Part of a small language model's weights.
Architecture: rotary positions, normalized queries and keys.
MLP neurons of a small language model. Each row is named by its layer, matrix (gate and up: input weights) and neuron, and shows model dimensions 192-287. Each number is 500 + 50 x the weight over its row's rms, rounded and kept within 0 to 999. Numbers have three digits each. A neuron's up and down rows have the sign that makes its largest values positive.
After each neuron's rows, "fires in" lists the words (lower case) most often at its 100 highest values on Wikipedia text that the model never trained on. A number after a token or word is its count.

L7.gate812:518487528572556577549616526421484492485556558417493524532444620514419579447441459482493490475503525571467593544486540560527430524404474431484512441490455596499502498459553451550436510454500622450458498556538485477509474492395475567461452488465465476483539416490513483501471518495538576537
L7.up812:517551496505472441522487487440480484474534565475505516529491545533502574441486473392513466519612443431441489429391583536497459612467458474495468623428555589507482519526460445594556409401464427507394474485556446471490524533508539601578583493403491512543473518478540476469502452556435504435
fires in: "as" 47, "s" 13, "a" 9, "to" 7, "of" 7, "provide" 4

L4.gate510:505521491531506521442492487507525370544477463484461423488463414544507541601585464546478557547544631485450436497501540465491556498499503513523480558454460566562535436506533545496559474533564457414479504452510507398522432450464478418422496504465470427513455506489505476505441454568500509471
L4.up510:580517530435592478449542415476555613511585479491494483586550548479588512500478423513429435525522453525470507443510545493433439464427585527434551583486464489379466583417468544513459427503492409502475520490481500569503500564532434419537478494545446546423410465508456511524529513436495496466
fires in: "6" 14, "5" 13, "0" 9, "7" 9, "10" 7, "4" 6

L7.gate87:386506418466447510539463487489506489466516573502524454501466498509476504582434554454565486541587566432586552551446477529519508516555474543515561481400510536476401464467398517540533508466486440545578431491556520525500441493541465523569507483454576539404499518463506445433555469499514568445
L7.up87:588458482449495480506534468467422584460508588288433509602581457503519419532530559457492461480486516494512514457479531551578521500409538534529432484437428545480502473519540539481583497537500440600464378467449481601451539522434532472479504516502438567536516474578481505530590448480549573523
fires in: "the" 60, "s" 25

L12.gate953:464506524491498607471364468470536532469468521570502421486467499543544485546610477610460492559581489604542488465451516414424527420439552442442513465498484533578415546561529534506551489452514582478460516552583459525543457479543452440557489441436454488501533527449469525594475479484488400472
L12.up953:554527518476442496522448504529553431608509456543496453561427516495521514591501432549440570450552560465533445489508523521604505474462523456506501507423407528461437552579488509554523486515483517445549414487557472445459525483558515490426485485513521593441480489476415616494442529548519533587
fires in: "to" 62, "will" 6, "of" 6

L8.gate846:404434537526532492439564561473551516462421522554523519456550459566502474491599472496498400510557445442526540455454522509484550500466501527560499526543446537525449515439625518503545487503467459441480543532511440475439568536508492474516600528494495512513532487472513571444619472491381425460
L8.up846:421537449454465490521458569488504529557503489456499493411561625442534510539546556524496442491520478469534407490472609506537530509516495497459542524438480590457494486584458524442437487519518545482580493540502504565543441493492558447461512452547607596505469593483462505403467475430494432482
fires in: "in" 16, "as" 15, "is" 11, "was" 8, "to" 6, "also" 4

L11.gate128:493443518439448549495511498476381513550608464581556537563531476544491495531573535638476446525483595530583463391543437515559504466403497493511570467562531507496458406440517535464573519554467480528425474512538530518497483464494521563533433560531513559499548440537561502508557514549501569518
L11.up128:418537417565551577541607481518486523506478463559464420512562429525527385517567566493564511470429524464541454540588547484520504592546534510511517440498503521458577537482527525453491443494562560546482540580454517406519565477501428542474463470481453519516462534537492566533475452434519530605
fires in: "a" 16, "their" 14, "his" 9, "the" 8, "same" 7, "her" 7

L13.gate46:529403552496554545460545489553464508451471521471490561545497596520516475501502470481564589511546511537593606455463454509517543417515579486470448487509493463429458419428460486512555547537532570513470496534504538529471439527552499444502430471529450442523466517498519507540517456439544418508
L13.up46:484396467527513486485470396489455531477501506503460496522558479468472541538414498413559497580518568510597491508498505474484582466413538456461535392531562466459491516441441472455560569486550467430472398637452487489556420524542490489523450486517531461558536542453542443510513525425503514484
fires in: "the" 44, "a" 12, "my" 4

L5.gate525:536472478623492514535570558504531510462504539495531471481551450459579536560517503514547513453538581442416481350501456501525413544551476536526487543470614491509506463452447544529619471459446541581430526454563537432458504497423493479410587514457450526467534524514559531576412576495541539446
L5.up525:528576504630542463492463486431400499498509502491426474508509495433475547580512568515538538585636566468463436488538586468509452420515519484568473452527465454492458508515594498501498510514479504449561568457514416546530358506503504511486522478546490412439571455487493460554450511538486535503
fires in: "in" 22, "his" 21, "its" 10, "by" 5, "with" 4

L7.gate627:442495537545426509448483473547553575417477460564541572481415458446545517456498528595458432507463528491491503593483458481556521555535443504453454483502568579479513598470580512469566459428472456522538554574498549515468540490447472531483533482481570557500453468485422467430433486523480505557
L7.up627:491487440494486482442603524550599619539495503530497465616518484489449431352430398523459499451487539448529560489473445518578499542523527515441528520483532405414549482451622396475444500535528485485529601519524446480527538432445461481507566581460532512467499546527481454514492493512450509494
fires in: "and" 53, "made" 10, "make" 6, "early" 5, "or" 4

L8.gate387:471560488525548549609490591491518571485512458518556565574471393559523590541524514472482468489436390514361464515439527517448532492494435487466506495491481512474532562466588444490563464494476527423648470448572518514426481458552509494524582480471546499536491532564460415529465511489538457568
L8.up387:543434509514544551489530445468472413455425462498455444440597637467381390515505470519487491450562566410504403487533606480577516542507433529509448480572451451444468456578508453505486427444487536528406422560484514499524466515542456450582534495457483535537488530534486484494574529427537449454
fires in: "had" 36, "not" 21, "have" 10, "t" 7, "cannot" 6, "could" 4

L5.gate576:470385478549479512524470493449479453436532445574511571528466506518535579530536490604546534500499502435505494434575485467509526497577468405559581475475539542512448456417507539522458528540473520516416496481479481484546475477554351453453560526493574454505593474494478443449510546439579447449
L5.up576:433403481612590407537552532513518559615553514435431501537538447505455512468494451560469494473455529481487587512505544507518484510540497580507432482570465406581596505430414407555447473487521567456485547448525517558470484420539476487433582490405493543507392521504538497511480513509573474535
fires in: "and" 53, "or" 16

L7.gate558:461434493507603505482497438552483498515525377581474420498601499551482517427514361580550513535508526463420480488494444464541514499442576476429517477541543458511447461560456563471579473512581492513514475534490423507412511450514492442465432446506531492626487457411480538448508498475516498507
L7.up558:532469622418541504576506390533530557565475456420581439514498515609463539470479425552583539599548466607495488496540453520495524480554540557520490573557534491530449551467554610454498460582518442426497553394547524495420537511472627405470428434449591538493509484459510518621544563467474509518
fires in: "was" 41, "is" 17, "been" 4

L4.gate366:531519503437531506508514561543512423616500471474464507583518435468570450632484570447448502504582532504494524461475497539521537530500461532503542490504555580476457524406567528528480552441472554462412591412424498544496476471510557448374579597456503580540410521498539573573417431513525534434
L4.up366:460440495548465479451485555460491544511462426533508385509488423528525545521471490597482450494559526500489461428494511490500542507456474531485510513494546487420554416463533535438411433571492442477517500464551535548440548464558490470501443517492532554463489512516473550498495465447426464570
fires in: "5" 23, "2" 18, "4" 10, "20" 7, "anau" 5

L12.gate194:489517529569497513394516418551556465509548556501486505471528532474517475556423519477503473470556514541521516469491537572457474456572470460512518441492528459513466454462524509423512475523505461534560570582521502537440385440512434520493417520517546488427519567567623412572472532477493525492
L12.up194:544443494535504597504524500576486537494504420452539455585461487534431518454479501472468469466408523429477508507458439526468458436446543514474582387465518589417504515441517475495537402479530506412407464480539474460511581530502446413380490439594444555505522496452474544519602492480510489448
fires in: "the" 62, "a" 9, "my" 8, "whose" 4

L5.gate97:453397521448450561584481528501542546390505469479493519592507487515554452484446508549513440570523445534524554431441501504433433533470493500518619533535450485520499522497513449589446606483442513522463529573572550450448548482446467538450419431479433541517434471526538578544601556528534529484
L5.up97:492466520396502458504547509488472430443465472549545520552483515557516517521481484512502523514475520509480537474442417430489482508542458415536471441488413528486592513477478507429445506486397473503367485552486431461445520495476526470558499532518503404545468533529500559486510618517563424463
fires in: "and" 15, "faced" 10, "to" 10, "with" 10, "against" 9, "from" 8

L13.gate49:371502522575452465512545473498436524463512505513550584559519461389496522463528587510539488490574535528549490528536480518586468542541532566488452604495432567522520531481444577401452401478442602373526514525438485568485492522569625509479506512543463485533460491396487538419481521399485486520
L13.up49:458504590561578425540457452504511521482517603511533429547450512491532549536478497522455506565575566477543511468454520498499522503381484506514550477499524450506394448419572526550522414497452551503516580504514496576526451441521469516511505483465517478425464455547507439476453449503505580459
fires in: "the" 60, "their" 9, "its" 6, "s" 4

L2.gate1023:487493499461570457488497417511614511401566506652466523463519538491489421502566435422539551453517543581378492660489493526479470460482403536496538444492468510516453560632472544473397398503582489460625522524540540521535466443502510594535479590519498567494492573513512480526558524470544456607
L2.up1023:532485477503565549523517478612495587537524586467495525501431552490398539545470519419488525430484482617505435565410500476503440464464455488558532575509431502523562430509531501412453434498629597506523508446614585549362531568528478544485516545491507475527532623461570533657633531477446531498
fires in: "including" 20, "of" 18, "includes" 14, "via" 10, "include" 9

L11.gate124:523465576453537512489514476534527437552481547565511469508479523524521500433516462445551536544493570410526470525457450432414481495568499572462491574433499469514510552523484451601533388402484520476402451463491487450508478562528574520492534578465474519481523453493499438544497464493423512501
L11.up124:507541506468592402537554491498510557530497504490470407438493495525543588452645498495544492510494492491543533509559526500465461490484551461413508465560505555589466495510512364534456476414475502481543509553511529429474476454589549481516572450499517507578603444539492505497568444505448406634
fires in: "as" 40, "in" 29, "of" 10, "the" 7, "during" 4

L7.gate314:473503478538494543537593562581522488544431465403481430558459542554513526517459502541462566535504480571558552484450504556455443476454432446394514516509479507493410573536579549416536428440561577519459538499499464490501481551540575503582475460559446553487491524450543540594537498400425513536
L7.up314:528482534430518505474463528562581530495503491505496514395454419625493571610493397586450560504537600461421469432413457464398484472529575439463536475480515436466437392498425571498489470455473582476484519497510643559458533527444490481538481610516508634531464404461570467553549535517504420523
fires in: "of" 34, "all" 20

L4.gate138:483532588537458552466585493550458528476421468547498481440501443381461459474466496520561448478403510458579476573463482479508510509522468544518522478476450509552583677456602533490480536518514423484480513530599528529497432551537512516487496462459530543500473448482494522523429445512495434453
L4.up138:458527537432486498502529515552464516517472481486646549488461480599581531557397530486452503499461509539476591569548520472468598517478502503537480524482596401473448499492576451486463512575433404489404498544521511546435414439511508452467487549564576436461452529407486564520475567519461552484
fires in: "and" 69, "to" 20, "or" 7

L5.gate821:520467553558512449535462482543491460439472459401546444543410399504529431510415507466346483414472552492519573477493500520514450546550463400506488609574498476435434589472466512451501454543557502524580508475447520472448555514529563463539501457526444522487474473477412498488543469493576449507
L5.up821:492396470500563473553556479483585433513545491504403481475509552490520570473434491494510605559451557567481476432573501472507528487643435361477552496539431450504555503498495500541491451499504561541508354513473496566546542463553508534523583537472492494417498440461524560489492577526521540486
fires in: "it" 19, "its" 18, "of" 17, "up" 5

L13.gate121:503578525489539428612510457503523572561500462461486502516448450363574492468513572623485525553474543572474599555482491453543459539594436516482485488486531484529541477442576539472493440532495563589579574499525573536544467492522480488477483545512517573493550577500505537591425520437469492418
L13.up121:553609525458512451508536547528500584538519462491540525493534521619535569443484529545602540508544464445472540497501477502486571489457505441553498527543459441478476500499536549442495495468514481419592497601517548536528408457437537476498532613500430447438541486449455460479513555602488501555
fires in: "to" 16, "his" 15, "made" 8, "a" 7, "early" 5, "her" 4

L12.gate496:483496514501500468459399472491456511464555501465453520472533468490605534548488357515446520531605540397502602432505448432571522570519534438539506497416461421490546455482567487398540504439552514483441554589531536532512438510483480482516414560592488562482526524599512497557494446490527497505
L12.up496:454518573536520533446589498475482472459484525519511547457511437525427501416507491467508464484502549487554445624514473400420455527450482528515437569467509460437558444440464495499521478472528566577526382542516523533503420477558584563605396530475439492463478512507571505540612581460510532449
fires in: "his" 33, "s" 18, "her" 13, "and" 6

L7.gate884:454393604452480435435459499461508498482359581534548426548510540500595563482492613477398560557541459584464473469547387504521483562528494440493514525413479494478528481491528497512534492526538551456485597591479609567581475519499513514520503455504494514536495478488386526492460628465586541508
L7.up884:472490528503442550501461466416464483438623537492571475503567506565518472327496516562488517472531431537465495536507605483494465536482518456454482634502461416448555475516443495506436463431535497461522410495395527426537486674424523536495447521534484545550523429422510442448486559459477532457
fires in: "one" 56, "1" 21, "someone" 4, "a" 4

L8.gate675:487483481435446631437499497543550551526610478378604551583572556481456536531563474621483549448518395517476540505551379450536443475437456479487516462419521465485429444344541454442469523552537499494470533460480536500539418476560428553542520497404489505457487473515450532520517524439506650534
L8.up675:459549507523388466503497441450442586492526539491488499492454556514521467461471477543543459508480504589546478503499541490604466581529454544545466443527621419540488592549478424537623551522472520477498421594499435438502474586504431523608518452498516551535428490542522552506461512404481564495
fires in: "a" 57, "an" 21, "other" 4

L11.gate146:577480516584484580574477518588470495353503504422498597577488481428449408441490432502344481480529544505512574498499573447404578493508613514530481532531588623459511451507521540478538493542535518487464541495404520535491412535499483520500513593536610472534529484430559490454486574485467472535
L11.up146:498584534463503528454507574572519510512519508489514518539471573513480486482524507540423461431455479516533536545564520435519533430515521462384434440564457404477454485380507477528530501513578548542472479551472452539576400531441448476557450451430511412439539565535576480507457502439500528499
fires in: "and" 63, "or" 15, "bronze" 4

L2.gate393:494516613469624583428475453478470564448495477406502425519492496511465464490606487562475476478445469539480549438529476399456498533446555478563464518427587498500479499549564539599554460505498554439559507541502462578490459493537538442466462472476512491489424460546512529534525441540471529467
L2.up393:558553516492528466500472499406578566420456479475471499540549482557397483537481445425409508552425534553502474480482523492544496415418546435520506500492496581417552566560507466529512458389536494512473424568430448458549562499556490465443483493507487506563571529581550588581496549543570570471
fires in: "a" 30, "an" 11, "teretiopsis" 11

L8.gate793:455566568462548429531523475572444472511479527389485511478394553458535446464538565496534507453519557496550515427504454534593504344425537426544443564419588424475524456520592448483493529496460526477513444428458538490490391468559561511560493514506506550482525482446574494503500476539543563570
L8.up793:518465465572569624395520428520472468463511582450422569568466536489465472538509566519522511443565511477495384481434469397479470400541543533515487421450507494481443475523510528507524526520477494507541571541507477478518494454478454457561586448546492450518461498505530616539380577480531497547
fires in: "the" 49, "of" 8, "first" 7, "last" 6, "been" 6, "a" 4

L8.gate126:435440548473589464500502424476518534408581531542436472523516437455540555411465541560410523465428500459545459444464474526503508517493547466540466522500432481458459444461534509514600486495476524478543506515472498506520514461493381536583500455510448530492532557524452452489600471453487626478
L8.up126:435527508496523536537467566495517481495414478542579502504520500522455619485536434614499532484461517435549433406536506561389488509634517494568443514446506431581449462461512535482616525385537511513529501560479381511451483533490509492543422566461490527506499499455437572582517545456525603544
fires in: "his" 34, "an" 26, "s" 17, "her" 12

L8.gate18:509422574480493521579451525397549505492503563476427575522484521455587517600550493567549456527539481520502521574439535535478450547552455462531491586524479456505466480533488587495459517554531545523591536511511515474516477498511495451604547562477452557500389366541527428494569505449550502411
L8.up18:590442587496472491442427441450509459512473441541493488567507501475545529530374425529454518468615460436460571544485509470603560538472496461458538550513513506509495373498499543476616501511532462478502457452436519523471515426583422475459510444431573490500506481421497486487479456511538483506
fires in: "a" 29, "each" 10, "g" 7, "star" 6, "w" 6, "h" 5

L11.gate6:442420560457502555631568532525421457460521433566456456532438526411526456514588467431400494411445525588579574472496416503486502464498523480581494486547475532540518496393559444379542591540509523490479582519514513531580438560532490549510536479477555438512516490474554455600489414505526537523
L11.up6:603588504451528469549547554498492521396493570558560488387448509531395469532503424507458436527505459517465582479508477438505516449517431433562480404421487456555475472387479420520545526533522551509523509544575428468535421540510499459531475536472535512520455530588602441460456419474528499541
fires in: "and" 85, "but" 7

L5.gate172:581509495524484518560528519462618538560404479467531504535504542471597464570484462471437461520549581452500552447479532522472444536514513478583492583536509421471486557571507445378454443425491476539486456530521442491472443612544448497477613489435432482465495445497432526498603389535445447538
L5.up172:582527411516421424510473498481529515439524460565545460600458479461452528525517382508479439430517572532482457471513593504503458490500509526508498564543545528499470634520483485500522438489481503514441540549557463479476453454452483431510520597579520462490481491515483567596536381487520522608
fires in: "of" 28, "both" 25, "between" 17, "two" 12, "three" 8

L4.gate239:490396455436474492502477567530471521519546549521514476596542616496533508448480575565476528484486442536507483548439369559475499483444455433510536546451506506532538451461539475506559463490631501573463494500565417422576413464551511526486461479502537529436573505536479530567513517548488560547
L4.up239:529462558503418447539480433579497501523444450470497503506492517511466493537473573617487512452463505493561538395429450523486421526491564542539548483518497462462543499492582543466489501506511423497453479472499524526477455475507412512554475547430542537503492551474511518542501510527528453564
fires in: "an" 51, "a" 39, "any" 10

L4.gate293:412449507454453520524458476597547497488500507426505482475557585440487441424522502484416488581534500567411540429565515526469401493488554438472463417566488543495515512494485551500485422579479512545503437494460455593452497501478554623454481449516421552586533535469480511475474515420475523468
L4.up293:494560482615494403594539508519467529481534451505488479451471479550550518457460447456553447468461489508524446478533452491505453456471498519496513522601539515448367552497412486404522453500520487565548516490527515499432536487424486457635505463447482553477504538450547448558556453534485414472
fires in: "of" 67

L2.gate547:478511596444454566507492524399537452478566608487515476479467539549509544514544529494494532422470552488445438484453434535480425569505353610528522588462505487557507552499535504550512427562522496478463506533506530482476423518523464494479544534485443567523486457599510539568448522521533541533
L2.up547:510445531575606453524509397547480457453445498501515462604454463561564503520463536447476457506504469482524472439464451457467427553438471612430619499434510537418431497513557546504516474519603492417515504494497505495483506535537554449559492519367488460466507431518551510579427519532562561572
fires in: "their" 74, "its" 15, "our" 7

L5.gate42:466437516598529493470515532464494414487516490471372408527493623523544529477511465466512567591504503493466497575444497475534415434428508436512437518555357479582474517393463496571417504594472504507469492484431499497438496458549488505558571535492565452599595565437484442369562491555567487447
L5.up42:486499478646492574512482503519455513540473456461504518583582551467487421436545530504416641508602487526640521556479497516612421495473517476509478554545442489563471501494559429542472446520427550499584540500498501544538524495507467474475559478456503514489585486460458527478491521619581471583
fires in: "of" 47, "a" 19, "an" 18

L4.gate805:534531485427642497523519426438495400468502500412489450478548476524469490478452534460601523501498506547429460553514563580455500335458612518503591558441454595499495472395533468427450474516525378443480532471475461490492498494502462523506636574563542558539484536567509408490547535568553535469
L4.up805:517519582515549488402463481473520467527471460537482441462587514522528512548507517552500501456504508474489517530556518481481413478459520487494544545490450568501459563445452544481477490525471449502588536464433532514506550365502435481489442500414465531461486477482439460467601531466492517417
fires in: "same" 25, "of" 15, "such" 13, "a" 6

L7.gate1007:486508483478575497446544516526545546542482547574499555468472453507460504475477490445442625541531502439411566386469569495469484514452437483605480488417556499470474477546516530602580392465540505400469536540495619487435485570463495499492510433445536497527521426557514508481512521513498538592
L7.up1007:541590515458524472402488497413501455454487490438558578486480502450567463545470505439425510481423515451451414511510563514429535511466501452581502534533501519469534466403482505515532486483490491512460539565498478525564500389537542472556516519384508450456498598550423480527561575515490515541
fires in: "of" 17, "s" 13, "those" 10, "on" 5, "way" 5, "three" 5

L7.gate496:412472399500515587513603522493505561544484598506549409448458466508462510557495609558517412489484539527483595418512500472508425570466385410557427487599445492426500511468549529449448480552523535528465517574496515450489543514435550488498518502499477433476481566429539521485454499503413445539
L7.up496:454495473569498428545568453432560506465516516461457543496494549468409440552516508515401421534496410507458464495550555483525490524525457390570472462515483465426386470524442572476489661498541634400526489526444445502453498473535552510469436509421543483547416566414529509524472511517432395496
fires in: "in" 45, "of" 11, "from" 9, "to" 8, "into" 6

L7.gate899:577557475511548429434524467576527507515457486475512586535405509411419485468597449598562575499459534501468441497446538480491527505501535540445460503487458527466516556537551557404478542508495448548494487499554485509559454486424534458533530519532500482579503558497480518439433604571463549434
L7.up899:471563529528575498490467420464462530551499519487507423444542544549534510437388478529500594473502478533522457580493451461539455548570588506514540587450495507475501374478595454416469484500516494554412510600543477521502537516596532481539397482358437479507593473529527533521606492531600515542
fires in: "is" 33, "was" 12, "professional" 5, "played" 5

L8.gate591:546531498431453509550493358544508577494501503477420519456465518546522555492508593531552485490503466473547503499548521594482519522512484506598432530539518460525482539477410495441499385553492465499478504483482496589515509399515458479477475474552451510543561592517572454459554456419521478510
L8.up591:457468471598524582509405536458468540466463599445409541532522598567530505535491513564558545431458440556451505527580499491484511490486546503475568531393456430545511508499556447545463502609507526393456507429525536485473535424452427543389548391485508568507479572480476518525484495553444476566
fires in: "a" 87, "an" 8

L2.gate385:485585474563477473559482443546510540391561437516479495480520446451565492428474468484510491512566469501585482530496488513431513480431592428521521503494513447535530486511512552549549448557616567418462494513437602477530419474513501500501532540534534536570507446561469512448475480539455540535
L2.up385:501601428570496417524426453477460560598504603424478479480443502416608575477446599482473479504564423437488507538469532532440469489443462464527484475492528500469459462485592542500471503501472425456434563446572554485517488383510381508519542525459598509522418535476446515495520471526439502503
fires in: "three" 21, "of" 21, "other" 13, "two" 12, "next" 7, "former" 5

L8.gate310:489461566459497400477519532530536413485562499520465501473426542436526526552529515488485509488482456467459587510528393557400379441413467533590546529507486521422545537530478475495476506540496554364550534502428503449553521507408475451505512475498443520471509464428444517540489491462521479451
L8.up310:607522519532511529413491452538473478539536430463453508589528551490439523446500520537464589499574497540484492497575444478501495499438629476513525395565465446597464446442510451573431526452593433425478484508490512478418475497499463486352503491546521458573413554441476500519497446435515471424
fires in: "a" 91

L7.gate799:459560455529502486554492505547443480511478555466521474508418536489480510519653637549526516550500529449546530505545480584436441490426430510515422570495521453503469498492575543487542579496501558580479607528554581491575435513471583516461554527456484522391535493504505506493522487469532600539
L7.up799:430577422514392558442426532508593521455585407568462517483595417556447614533451471412430433491458617503494603535556584509487506479523584410420484520541458516428466466555436519485508631503423514518403535514507474487562557474460539512499495489470505446427436459493451447559594531511478541528
fires in: "from" 55, "in" 24, "by" 6, "all" 5

L12.gate259:431608600401455495584541564468525495532439487471509491478558477448474547546547457528562592625491464487415433579590468434470529491541460558538456495413498546493449544578490462517526529492506499438574490462533437614506376493557547529515458472508495526531488505509411480574483526538483551523
L12.up259:489469461476457595590547537478487551550538541520463492541537482440498465469471474511547533361524490402434480470575571550447494514478503446561403468377488497537498506490432476543561440421441565515483494469499469520454455565417473527494463391444567547510443423532542508518491521491504538468
fires in: "as" 18, "is" 16, "not" 7, "no" 5, "t" 5, "would" 4

L8.gate636:503562498578556478498531506547514465509511464505593428470594470529558506573508484520416515606459476463593548447553499545492512552533542487528604570540474527440466457517491477457547497415497419537546489500526542499525477441532485487570467507535455495455500459541468493444557476513422409464
L8.up636:538487485532512463555497573493655555418595545591554460496550550485502448495488509400416574506526527433510537512462445504521491575549584478532569498450532462507443567632484471479560478464505436512425519442430523426378594567494546477485556543522546505467477566532454476515419433554437535467
fires in: "these" 37, "of" 12, "those" 9, "other" 5, "two" 5

L8.gate238:590515486573604459504487540580507582512510424599575397584483521548495517476597439505523510555546444506423461438541542538489445443502457430433463511502550377530488605543488504555527475397426581486477525592520477525495426472603417495525511554460460546457493437453496606497498579549516556572
L8.up238:520489435532613472471515534540537568466591555435440550533519523495540506433553524527503502539415500505456450435497533516489547394558552551478478459613447466448478513401573448462489494410467509525551473559472486507526485482564476537597501434527483474474546415524506503461463541498530539558
fires in: "in" 20, "a" 15, "of" 12, "the" 11, "an" 7

L13.gate785:528537441594533547547496479495471513506417514471462503447530493532524449557456512513457446511411481564526493446564497481648557537530539439517528428458542512531504406550444460451483511534470579435457514491505569499484473444448546587525551510498428591432526527433486410458612368518438483496
L13.up785:465462523418463530515514578584375516522470553544490487560478483440528512486485565450603627424468548498445502574500499472473551561502526481528483479503472507501557468430559518437563552650446496498585459552435578548470380447410487493525466476484491609460487461401476462429566481483429545523
fires in: "a" 21, "this" 20, "that" 6, "name" 5

L4.gate664:420480497525463548476461451463445498449534539463473476419578519501476465443516500549502584514486434457639543542542472472477490503462475467543591438527436514420499500493515548492471533495458605449571537577441563449530442481522465549508538505541364476567465491495472602518578470530464513456
L4.up664:464546529475463501495493544499464439520527454491450532552455470471543428493476598444510488468514482451548473551584472526499472455488493513476520517496526440560546583530674523520493444465442505495483497497540517502428491575577421579484546466488543556555431642497539512574436474546532451460
fires in: "so" 26, "very" 13, "too" 7, "a" 6, "only" 4, "is" 4

L8.gate612:512476466468515578439521541524471463417519476492501553488524352503469535473461468470513563446564499409446486448536503524561531535482457549542570586454453542538433477573474455471503497492468470477484502418459593531566491564483345516577623452577520515427479486543399475528571430440564568536
L8.up612:513538500543455477486584435523387444474539494381553533598492495528463533422491553512428454573512411503464507457546511553565576501435519568498498542567469482527453510409509573509528404446462434468460521522491480471564433528526491496608469423472522451476580579537469519461456550459546476429
fires in: "had" 22, "is" 11, "was" 7, "have" 6, "the" 6, "were" 5

L5.gate953:516552516491414439504531526581523504564532518468579634547447534515555500472459540484427523530494464521407507494548398576504455536543513544452433586542413593497462596412466478483495447407569448458562482464490492476571533488514457461513420484445526627437499508538501503415498531464533506500
L5.up953:514399461568586524565430541487546567554503508492505547583542474531487442525553446399507547575481387489509612491523484467541495573501541514445430525481429453456522461514524568514483423522583503444517524525580475524517541535574512441458512437422510510454488503376488471531536521546514544640
fires in: "that" 19, "this" 16, "an" 13, "w" 9, "l" 8, "a" 4

L8.gate686:487429491554484435518583484580490455533406553441474492477532544472399423538520470507508484528460455470533495540433474474438455452522466536491523527494522532568539450555483540585486445512386555514463537528417441503431402543588444557497517439427520534425552493484528524524446503535394442469
L8.up686:411588533590554495566531468442556477486555463436537479401480344528455549502542483522446506589510509407515484543483450541502505435438436523625591488520551599472476455536446485422465491579539433415491549453539548482584461511531422546530520507607456555469495449550521491531573468524617520492
fires in: "as" 35, "of" 22, "to" 8, "by" 7, "on" 6

L8.gate286:430507530504458507459462609550501434489478518608474518542574435511518472468474483590541558490606495491520457468466476462520517483517465520513428580478440580479493466405560483499533436405450485546513555442528487470460470514477431490528595372571521495591464391503555470487488464538555601511
L8.up286:398521485502539488469468516495463498492443480541457501414436454398564491500516496481499452440474587496545517456465506539495462564537456514498480419398495444482512569523430479497514522453488559387577522556478531519369607482449428526570494547478495488523463574513390473553584616558670574531
fires in: "and" 31, "than" 12, "his" 10, "her" 7, "midlothian" 4

L7.gate497:409523537480522564508509599439571508404551544529506463509515490515454490555526420507507570546559445549490444464453444541611561508611585449498507482494470572487478513553463568511556447501479520479535527438558531476525509456484517502517547491485510492506463421438535539490555507459518501468
L7.up497:516517560414487494523446519447511532380446501524429456513415484503477502475438470551465401489447521461384482522412509456556451559499587465493542493403496474413507481457572495458604534588443427528539476466444490556445548422550505543556490572429489510514489464453409481504546467506430520450
fires in: "an" 52, "a" 42

L5.gate55:479479498604498515467518462439512587517550479529590583470495498558494568430543531485534466554470480548482458526473461615484477492528591393540549584601518534517454557566438499468480483532539548518410516485541492462531494605450499508382417445496484525458600535528448474641482500369561514505
L5.up55:422453414574454549469582414485528530499459514451468474570496475612431602483534532497405428551470468538454518486475449567458574445508535486525491599445440559545461427486486503522455456524538525563424490440562479468506521507510446507523477509388505562470523566462517493579522449446473526454
fires in: "of" 55, "the" 8, "other" 5

L7.gate451:440493497523526534440532403402441528453409448482508555496472514497542517462412497541547498466480480537458463544493493421500443491506504487546422502429349566493482536382450558514499503456468448498472543455500556435447508504467532520520415495543507529559405445473554547538541519447478403449
L7.up451:483463507468464490611594619376506494567552432659464541495561592544500413508482490510501504536527535501504561523461437545452427532494491435615442536475466522455391470545480538414571517492526483501507515526468447508483538491497427583545533523503461507491592473440482550532484496467519576482
fires in: "and" 49, "or" 19

L8.gate182:408512413487432469507504460540513476506502556447525541417454570526459526559534564492414567520489518431464476497527451544501452528509456462507620555450493632507436527471539526430519477464513491491542479501502426495390468508518536510360546504518443526527440466490520515521544455592507457546
L8.up182:448521448400500495536382451453558387568512475471555439536528508593541578532605537508394510481461551515527534502365459582501535582534549481535556447444463573465515562473531642467527475543527422460506435509478490594521516551511505464435480415546433597483546571449525555546542507482521553549
fires in: "not" 25, "year" 13, "to" 8, "of" 7, "t" 6, "the" 4